Weights of a small transformer language model.
Size: 10 layers, width 256, 4 heads of 64 (1 for keys and values), MLP 1024 SiLU, 7.48M parameters.
Architecture: LayerNorm before each block, no biases in attention or MLP, tied embeddings.
Training: a variant of Muon for these matrices, 3885 steps.
MLP neurons of a small language model. Each row is named by its layer, matrix (down: output weights) and neuron, and shows model dimensions 0-95. Each number is 200 + 30 x the weight over its row's rms, rounded and kept within 0 to 999.
A block is one neuron, or neurons of one layer that tend to fire together. Before each block is what it responds to, as a language model described it from the Wikipedia text at the highest values.

Description: Word pieces partway through proper names in tables, lists and headings, mostly surnames, as in Ma-g-nússon, Suzu-ki, Medved-ev, and Columbia Record-s.
L4.down926,169,183,216,211,177,171,205,211,216,194,245,221,215,170,178,122,224,221,215,157,235,268,230,161,178,207,188,201,159,165,146,223,229,232,190,198,219,193,247,183,246,135,161,247,212,195,255,166,196,239,178,210,251,169,172,157,222,183,157,210,199,192,213,240,249,218,184,178,214,208,220,169,263,169,250,194,203,181,200,222,240,256,205,217,203,196,177,192,216,163,185,228,200,226,212,201

Description: Word-piece fragments inside proper names, mostly the surname suffix before the final piece, like Makarov, Shapovalov, Nikolaevna, often in sports tables and lists.
L7.down142,235,173,146,158,163,249,199,206,188,192,138,231,218,244,183,127,167,215,226,211,121,208,245,248,207,169,156,234,196,244,235,164,193,212,178,202,203,261,241,166,200,211,143,273,187,163,180,228,203,169,200,210,225,227,181,187,182,234,201,204,254,240,199,230,198,174,223,201,212,215,209,163,191,247,256,184,190,178,192,227,230,155,189,176,174,193,219,177,231,223,246,238,202,253,231,197
L7.down325,248,221,220,208,200,170,205,229,192,181,162,162,218,239,140,219,226,203,225,233,205,221,236,219,180,240,214,198,160,181,165,230,210,223,153,277,215,204,251,240,188,175,206,219,224,191,198,240,288,212,203,198,192,212,260,161,231,199,236,205,182,243,204,185,184,191,218,236,241,197,237,186,208,167,193,207,170,175,177,250,211,206,191,207,198,234,230,228,192,165,211,168,202,204,227,211
L7.down425,187,217,140,189,221,202,250,193,143,201,169,215,212,200,205,190,244,231,195,194,174,189,178,158,170,244,180,225,173,182,134,195,220,208,248,222,253,213,189,166,205,206,215,220,175,197,209,200,251,205,176,206,169,203,169,190,211,204,243,219,195,159,222,210,176,246,209,191,167,238,188,201,247,206,222,186,214,229,189,233,173,166,159,206,233,244,190,230,203,198,203,247,216,161,226,205
L7.down500,249,167,252,212,226,245,216,221,194,169,213,196,242,191,156,180,186,124,178,170,245,191,120,194,192,173,186,164,197,180,207,232,197,154,188,201,241,182,259,199,242,231,277,197,197,202,171,178,198,192,225,177,201,205,211,150,156,224,199,195,200,170,232,198,254,207,209,208,190,194,235,219,207,226,194,220,166,175,163,188,186,110,210,195,228,212,208,248,151,209,229,241,177,236,205,252
L7.down629,171,172,210,194,250,146,181,172,226,212,239,205,263,184,246,204,171,244,223,261,216,195,231,148,202,225,195,202,202,197,158,203,221,258,202,191,190,192,143,195,178,167,199,244,228,236,265,210,266,192,202,193,177,220,272,158,215,181,228,256,189,154,217,123,224,219,220,165,197,172,186,174,184,158,223,204,202,217,195,180,228,179,182,197,190,172,195,179,218,237,203,224,211,194,205,203
L7.down741,216,201,158,187,188,206,187,150,228,217,197,198,205,232,200,167,176,208,238,175,262,167,245,194,188,272,185,220,168,179,208,254,148,212,206,179,219,188,191,179,195,193,209,206,169,174,174,225,208,170,244,175,202,201,247,215,202,222,217,221,186,213,207,207,209,141,204,182,191,220,181,194,254,219,260,176,201,181,197,192,222,204,217,248,173,211,209,254,236,210,183,175,193,166,202,220
L7.down861,225,189,158,196,222,212,206,180,179,170,171,197,210,246,238,242,185,172,210,240,181,190,238,215,201,207,194,171,209,163,186,208,188,250,216,186,213,225,206,240,176,207,202,221,197,158,221,182,209,146,184,233,238,174,203,202,233,210,214,173,165,233,203,254,218,157,195,220,184,186,160,201,179,201,222,204,149,210,246,168,207,202,170,228,186,151,166,152,161,165,269,219,211,189,183,279
L7.down946,212,222,215,211,206,133,205,209,272,152,232,168,271,229,196,160,157,174,160,179,172,192,173,195,183,196,265,200,189,245,210,214,209,169,212,173,196,181,191,223,226,192,208,236,215,155,219,277,214,149,203,232,197,186,200,224,189,163,171,169,180,115,214,187,175,183,220,221,172,204,205,194,215,223,163,187,226,220,172,170,179,169,191,188,172,174,212,196,206,167,250,166,211,206,216,239

Description: Final or middle subword pieces inside multi-token proper names, mostly people's surnames, e.g. King-man, Schut-z, Wal-ker, Hitchc-ock, in names and tables.
L7.down53,217,244,191,222,179,219,229,214,209,191,118,227,222,213,168,220,229,183,175,230,237,152,209,248,176,241,202,157,216,163,192,206,170,224,200,177,212,192,191,206,127,173,165,218,249,218,230,191,209,170,228,196,229,232,231,199,135,193,207,189,214,155,182,235,179,259,271,222,229,230,173,202,235,214,193,198,249,175,194,204,188,147,207,195,243,232,248,214,148,185,191,195,200,203,192,171
L7.down72,217,175,196,197,169,200,224,233,196,213,202,210,220,196,237,161,183,219,201,166,173,190,178,242,181,171,246,164,202,212,193,210,218,188,193,182,225,209,147,214,188,186,253,254,174,211,227,202,252,165,224,176,109,237,244,155,185,192,179,180,183,181,187,168,176,217,199,163,204,206,227,171,178,155,190,188,167,202,129,224,166,211,254,201,290,209,235,222,210,199,214,214,205,198,247,182
L7.down120,194,132,166,189,168,174,195,172,187,144,220,155,218,201,120,246,209,192,177,162,239,242,189,210,113,215,234,206,186,144,163,181,199,179,203,219,219,235,187,214,137,207,179,193,181,143,149,201,169,204,233,142,175,254,206,158,232,167,186,234,162,191,245,183,190,224,256,165,191,180,199,202,192,212,210,216,175,183,248,193,225,204,170,229,146,206,237,227,230,200,200,194,225,240,228,200
L7.down452,262,198,187,185,226,172,140,228,213,217,109,230,207,199,231,180,174,236,197,192,175,240,149,183,207,202,200,161,189,196,193,207,196,196,188,226,251,220,247,224,189,212,201,233,175,212,231,208,208,180,210,192,139,219,210,182,104,187,129,242,210,176,210,233,158,209,244,203,188,149,177,222,201,191,190,219,158,191,236,231,219,249,203,186,236,205,200,208,216,167,207,195,152,176,236,196
L7.down644,198,223,233,248,222,169,222,171,252,258,203,131,190,200,209,250,185,194,230,179,197,175,184,163,172,199,213,199,194,177,212,214,200,216,158,217,189,236,267,189,173,181,265,162,195,213,224,202,159,213,236,178,193,175,138,138,220,175,241,184,206,197,215,219,219,213,177,218,214,172,176,200,128,135,194,213,168,227,114,189,196,200,218,209,172,246,130,183,192,152,186,211,238,205,243,198
L7.down680,162,196,178,167,218,205,208,203,208,228,199,188,253,211,167,254,205,197,217,216,263,224,202,181,220,185,143,199,205,228,218,223,230,195,222,187,223,179,181,200,208,199,216,191,173,214,176,209,213,176,188,196,212,189,225,165,230,160,193,200,200,202,189,154,151,193,207,229,201,157,245,198,241,187,221,157,185,197,255,190,273,189,204,217,252,210,169,219,177,176,265,207,189,265,180,193
L7.down895,281,223,206,159,233,133,232,164,220,188,214,192,200,164,243,167,247,201,237,184,219,160,184,210,212,210,188,166,218,197,202,199,247,231,182,210,195,183,221,196,250,212,220,221,186,170,238,216,146,181,170,156,150,269,217,209,206,185,148,224,188,214,190,206,230,224,253,274,170,174,206,223,160,224,204,196,146,184,179,180,175,231,150,163,184,251,178,171,153,192,179,178,200,193,238,200
L7.down1014,219,184,228,277,215,199,170,207,203,167,189,173,166,147,189,169,215,219,252,195,266,232,226,219,201,226,226,215,212,177,175,209,171,249,155,162,153,211,171,208,221,244,189,243,135,190,218,192,224,171,178,173,193,136,222,219,142,206,187,191,192,187,249,179,200,261,185,182,225,135,140,230,176,179,156,245,194,194,160,194,224,222,161,259,225,175,209,130,174,217,171,213,239,215,177,177

Description: Decimal points and thousands commas right after a number's leading digits, mostly election-table percentages such as 94.3, 50.10%, and 31,500.
L6.down33,232,115,210,186,193,137,150,255,177,183,181,247,183,173,187,209,214,236,162,212,188,199,217,175,192,213,204,203,131,183,161,197,153,195,209,195,248,201,236,200,180,208,194,208,190,231,220,238,194,193,182,159,215,208,239,204,191,234,219,157,231,294,177,198,218,204,200,203,210,219,193,187,220,201,206,159,264,216,226,222,197,226,178,160,147,228,211,191,226,164,202,231,174,239,159,218
L6.down258,250,184,242,185,182,175,209,210,231,200,197,192,127,241,208,165,184,207,210,206,188,279,253,219,219,187,128,217,234,199,158,236,217,167,239,208,214,139,221,226,191,203,248,238,152,211,201,194,142,155,231,197,184,220,183,160,202,167,201,193,201,186,228,211,222,172,176,269,180,210,139,201,204,186,234,260,232,213,113,193,197,193,220,204,170,193,205,225,192,200,234,220,213,207,229,219
L6.down366,201,237,152,132,175,157,174,206,208,231,200,265,222,205,206,206,227,230,239,167,165,207,215,232,187,213,231,190,189,204,223,225,253,227,214,221,211,213,212,170,234,175,225,178,175,233,198,197,146,221,191,216,211,178,182,194,193,207,187,179,210,204,229,182,208,229,238,211,184,231,253,210,224,198,190,190,207,240,229,278,210,187,245,202,199,230,212,187,196,232,190,198,139,208,179,195
L6.down383,204,162,213,214,264,218,172,174,219,203,251,197,248,194,194,173,217,206,215,209,187,202,274,224,200,127,161,177,226,163,186,191,196,177,158,202,218,198,192,198,166,174,193,223,231,197,239,218,191,238,254,267,207,213,225,180,216,266,171,212,244,228,217,195,213,244,215,147,192,232,241,206,145,211,167,121,205,199,265,215,208,195,218,184,188,176,221,169,146,219,195,223,205,209,218,202
L6.down594,209,193,144,210,155,235,190,193,191,208,216,195,240,206,224,207,226,216,148,222,138,200,227,172,239,192,176,211,192,237,223,188,189,211,157,148,216,168,225,236,118,214,205,170,174,211,193,177,219,242,217,162,181,216,179,200,197,198,255,192,174,237,213,219,176,170,222,215,204,211,209,200,295,182,249,192,205,230,216,195,168,207,229,179,124,186,237,259,187,203,233,192,190,204,175,218
L6.down775,211,225,159,183,144,211,158,162,220,210,200,203,237,217,253,205,203,215,169,211,231,169,166,184,205,167,204,176,191,198,200,194,172,190,195,126,233,161,215,215,190,193,194,239,210,179,232,225,187,219,237,159,191,222,227,172,201,158,274,195,258,200,201,189,201,201,168,138,185,229,183,232,226,216,180,201,198,221,247,193,166,219,231,204,182,191,230,151,232,147,152,164,224,183,157,207
L6.down840,119,212,233,197,215,155,225,181,187,212,183,257,215,201,181,196,231,208,163,193,169,150,150,248,208,209,219,184,204,213,161,196,188,191,131,191,199,227,230,216,225,218,172,211,232,197,207,237,214,173,187,171,229,219,208,180,244,170,216,230,212,242,168,254,206,197,203,204,179,211,225,198,196,198,138,166,190,207,219,191,178,185,171,213,163,211,249,277,220,218,198,211,134,155,223,248
L6.down906,197,220,180,222,241,201,165,191,188,227,140,201,252,248,199,202,196,204,191,231,232,184,125,183,185,176,202,231,195,181,214,234,208,210,171,204,224,157,140,176,174,167,170,300,232,222,214,216,213,211,195,200,201,182,260,212,215,167,178,202,180,205,158,252,165,183,187,151,193,189,243,192,223,176,193,221,148,240,187,223,192,251,250,181,207,201,200,178,178,182,239,130,191,229,229,193

Description: Mid-word fragments of longer words, such as ni in Unique/United and ur in neurodegenerative, plus opening quotes or parentheses before a title or gloss.
L4.down176,266,213,206,223,246,252,153,177,204,174,233,260,190,213,240,193,175,199,222,222,194,178,182,166,216,204,209,238,196,145,203,227,180,167,208,156,272,229,223,173,193,180,156,164,219,192,252,185,181,166,236,220,178,203,195,222,210,243,192,187,185,181,198,209,186,166,222,199,206,222,140,174,195,214,250,199,189,205,192,199,226,148,174,210,224,235,200,233,257,205,151,249,184,128,185,157

Description: Fires inside personal names at first-name pieces before a surname (Jonath-an, Jose-ph, Har-old), and on opening quotes before nicknames, quotations or table-cell titles (Charles "Buddy").
L6.down71,222,203,150,228,176,199,176,204,215,173,162,208,210,216,201,142,234,204,201,171,226,192,141,209,161,217,179,253,186,192,190,208,205,201,203,220,156,181,230,114,255,200,203,261,178,226,241,213,181,265,237,239,184,195,226,192,214,225,204,182,228,184,201,167,213,205,187,245,200,255,203,177,298,220,204,208,130,195,145,240,250,274,220,168,153,229,185,149,164,232,200,238,194,171,219,208
L6.down110,202,240,199,227,217,132,237,234,230,168,184,168,180,207,214,203,216,225,198,199,186,181,152,249,149,226,206,206,244,172,171,187,258,187,202,186,232,263,253,169,221,192,260,193,195,249,231,167,208,213,218,174,175,220,225,162,214,212,229,237,232,108,180,194,190,213,224,159,196,233,176,150,199,190,159,236,183,207,198,190,159,225,142,186,199,193,196,177,170,217,165,184,204,129,228,244
L6.down181,192,217,197,162,145,207,257,277,193,253,248,203,223,212,210,160,160,220,192,192,232,134,171,148,194,213,201,169,190,217,240,212,194,205,207,184,216,228,213,201,196,197,178,182,243,191,233,175,185,219,163,176,221,151,142,219,199,209,176,212,268,227,208,218,160,212,205,223,179,171,183,215,209,198,224,258,209,193,244,221,192,179,191,207,169,244,196,175,175,152,215,241,254,262,155,228
L6.down316,193,188,161,201,204,189,292,234,282,187,182,194,216,194,215,232,240,192,181,184,164,120,216,242,216,210,211,211,214,234,210,175,216,163,182,166,209,213,223,194,206,187,174,151,200,170,272,159,159,204,212,193,152,171,245,255,260,213,202,168,184,150,153,174,226,161,199,209,228,248,168,178,195,240,155,210,245,174,155,212,145,185,179,233,186,194,182,177,165,207,218,257,214,209,202,223
L6.down461,201,205,263,222,169,189,239,264,263,174,151,190,210,236,201,185,169,217,180,208,197,175,158,207,223,213,210,211,248,249,205,205,202,162,229,160,168,236,226,175,240,180,218,209,222,226,206,190,234,188,156,254,231,216,242,204,255,236,225,149,211,205,198,159,185,263,199,176,173,186,210,209,152,174,185,208,232,196,170,243,207,206,169,251,182,206,165,212,198,183,214,219,231,193,204,211
L6.down489,233,259,166,167,167,210,160,149,263,189,205,228,145,191,189,243,271,208,155,203,234,168,122,190,146,208,218,216,236,233,174,155,234,147,195,191,201,193,204,183,207,219,192,125,167,179,191,175,228,181,178,134,199,204,193,228,171,190,293,190,198,222,226,202,220,196,201,189,239,184,237,229,230,171,216,243,191,222,168,219,257,194,239,227,164,128,203,195,209,220,220,256,185,210,195,189
L6.down783,201,213,208,150,196,199,207,168,221,185,206,169,228,245,180,192,157,157,196,194,155,192,167,176,155,155,216,196,216,180,158,206,267,167,168,199,238,154,223,190,202,149,208,197,204,218,215,246,203,225,218,243,205,156,131,215,170,172,183,245,177,208,159,159,194,225,232,202,202,219,156,201,237,181,178,191,229,200,212,213,167,153,248,209,233,165,217,191,227,180,195,170,170,196,213,215
L6.down871,222,258,169,153,169,228,154,163,172,230,148,271,171,190,203,221,230,164,183,124,188,180,184,226,210,141,190,205,231,222,211,221,233,198,204,174,182,215,204,215,195,157,209,205,167,183,163,156,252,174,191,194,229,190,178,281,214,177,180,212,201,185,221,201,157,251,215,179,165,252,186,221,220,197,222,233,210,208,180,200,215,200,233,192,202,178,226,169,165,251,187,195,184,229,168,253

Description: Word-internal subword pieces right after an initial capital or accented letter, mostly in names and table rows, e.g. L-or-raine, Á-l-varo, L-lo-yd, plus digits and coordinate symbols like ′.
L4.down827,172,248,210,172,217,164,200,243,213,275,204,209,198,212,164,197,223,203,225,216,236,140,222,179,240,188,230,251,207,177,166,187,193,175,194,207,217,182,279,184,198,224,178,162,162,171,193,193,233,183,228,201,210,226,224,199,233,234,227,219,175,144,205,197,195,198,189,178,260,167,142,235,205,219,228,205,195,209,206,159,229,155,216,170,195,210,204,212,195,203,185,196,211,172,173,133

Description: Short consonant word pieces (ch, d, z, s, me) inside a longer word split into several tokens, mostly names and foreign words, e.g. Bur-me-se, Ar-ch-bishop, palaz-z-os.
L4.down785,224,176,267,174,226,225,219,178,212,212,180,182,218,100,214,255,186,238,206,180,188,175,210,177,181,241,194,196,178,207,211,205,177,200,141,205,269,211,203,206,192,191,206,173,199,249,239,190,209,199,176,216,192,186,227,212,192,205,273,248,238,217,164,218,186,179,233,233,288,172,201,183,256,176,225,226,200,244,211,176,178,219,163,216,200,233,175,207,228,196,151,237,144,173,229,143

Description: Opening brackets, quotes or hyphens right after a name or title, mostly in lists, starting a gloss like (Sumbawa), (English:, "Joe", Robineau-Desvoidy.
L7.down31,196,197,200,176,199,200,234,237,173,194,153,191,205,222,187,237,194,251,196,251,219,165,157,195,191,150,219,214,227,231,179,215,211,194,214,222,156,183,188,246,173,210,205,198,191,210,180,180,205,222,263,221,271,277,200,211,206,186,175,149,227,152,150,191,170,169,239,174,230,157,194,167,202,221,161,273,199,198,286,244,182,222,204,191,192,205,179,260,203,210,201,193,190,183,186,186
L7.down207,221,207,173,234,184,228,217,179,149,166,185,216,162,174,180,199,201,170,221,238,177,225,171,172,209,241,190,188,234,252,207,156,245,220,201,206,262,257,188,177,257,210,239,238,243,194,200,227,213,203,238,174,167,250,134,205,189,212,160,262,209,195,228,212,169,167,188,190,198,213,178,215,175,240,219,145,212,215,189,252,173,160,161,197,128,232,215,209,172,191,154,211,158,212,182,172
L7.down223,214,193,231,201,208,163,175,197,176,183,151,166,189,249,204,219,230,208,183,161,146,205,223,118,183,238,202,196,188,160,200,160,203,178,225,179,193,234,187,151,253,128,162,200,201,187,192,177,248,233,242,212,170,209,211,185,196,222,239,179,204,160,202,195,224,233,162,221,205,211,216,161,171,192,174,236,153,225,255,207,165,222,219,157,217,168,247,208,146,153,207,186,243,193,203,191
L7.down273,179,162,236,218,170,188,176,220,182,213,187,161,153,157,207,176,174,186,229,190,239,149,185,231,214,188,188,220,234,209,199,175,208,220,179,161,210,208,165,158,196,187,178,173,151,191,241,183,172,220,147,234,226,236,253,264,184,168,176,203,164,171,181,217,214,187,212,135,205,240,222,169,208,258,214,189,155,213,212,218,203,168,278,205,206,219,197,244,179,194,243,216,232,206,217,169
L7.down292,238,188,242,167,180,268,238,194,193,185,227,154,220,177,247,185,272,260,167,162,191,213,233,235,227,196,258,171,213,239,186,181,233,169,235,200,162,175,208,163,219,189,202,228,216,245,208,200,184,176,191,179,205,260,209,120,187,182,209,196,256,203,222,221,159,173,199,166,193,193,205,142,187,198,210,229,232,199,204,180,186,165,171,221,173,171,208,211,236,173,256,210,197,215,233,171
L7.down475,204,218,202,178,234,217,196,191,198,191,179,168,202,195,155,250,214,237,173,227,221,221,194,185,201,210,188,139,216,180,242,187,242,200,161,165,238,187,205,165,155,187,175,232,150,177,185,246,189,239,204,248,207,177,174,209,183,213,167,185,243,141,208,184,196,185,209,205,247,143,179,184,205,240,207,168,193,218,216,181,235,217,194,176,191,171,181,197,202,223,197,204,214,217,176,167
L7.down537,278,227,240,228,180,187,227,183,187,228,124,186,203,170,158,230,253,177,166,163,162,218,228,176,194,188,190,184,186,203,208,165,219,194,237,206,200,223,208,218,160,171,191,170,183,250,201,199,213,164,180,132,178,163,235,177,241,229,233,266,216,263,227,229,229,193,187,228,223,165,194,214,187,238,194,180,199,225,220,207,223,223,199,244,157,209,209,180,167,193,187,223,199,211,205,195
L7.down812,254,197,231,167,225,174,245,208,204,213,152,244,239,255,220,217,229,177,207,162,207,203,199,207,212,178,209,193,162,205,238,245,256,227,223,192,160,160,200,187,229,220,183,195,192,196,253,199,221,277,226,156,168,183,183,206,222,223,171,228,176,204,199,231,138,217,194,221,220,161,215,184,224,159,178,221,131,236,244,199,168,204,168,183,203,196,143,215,233,201,230,162,187,208,220,237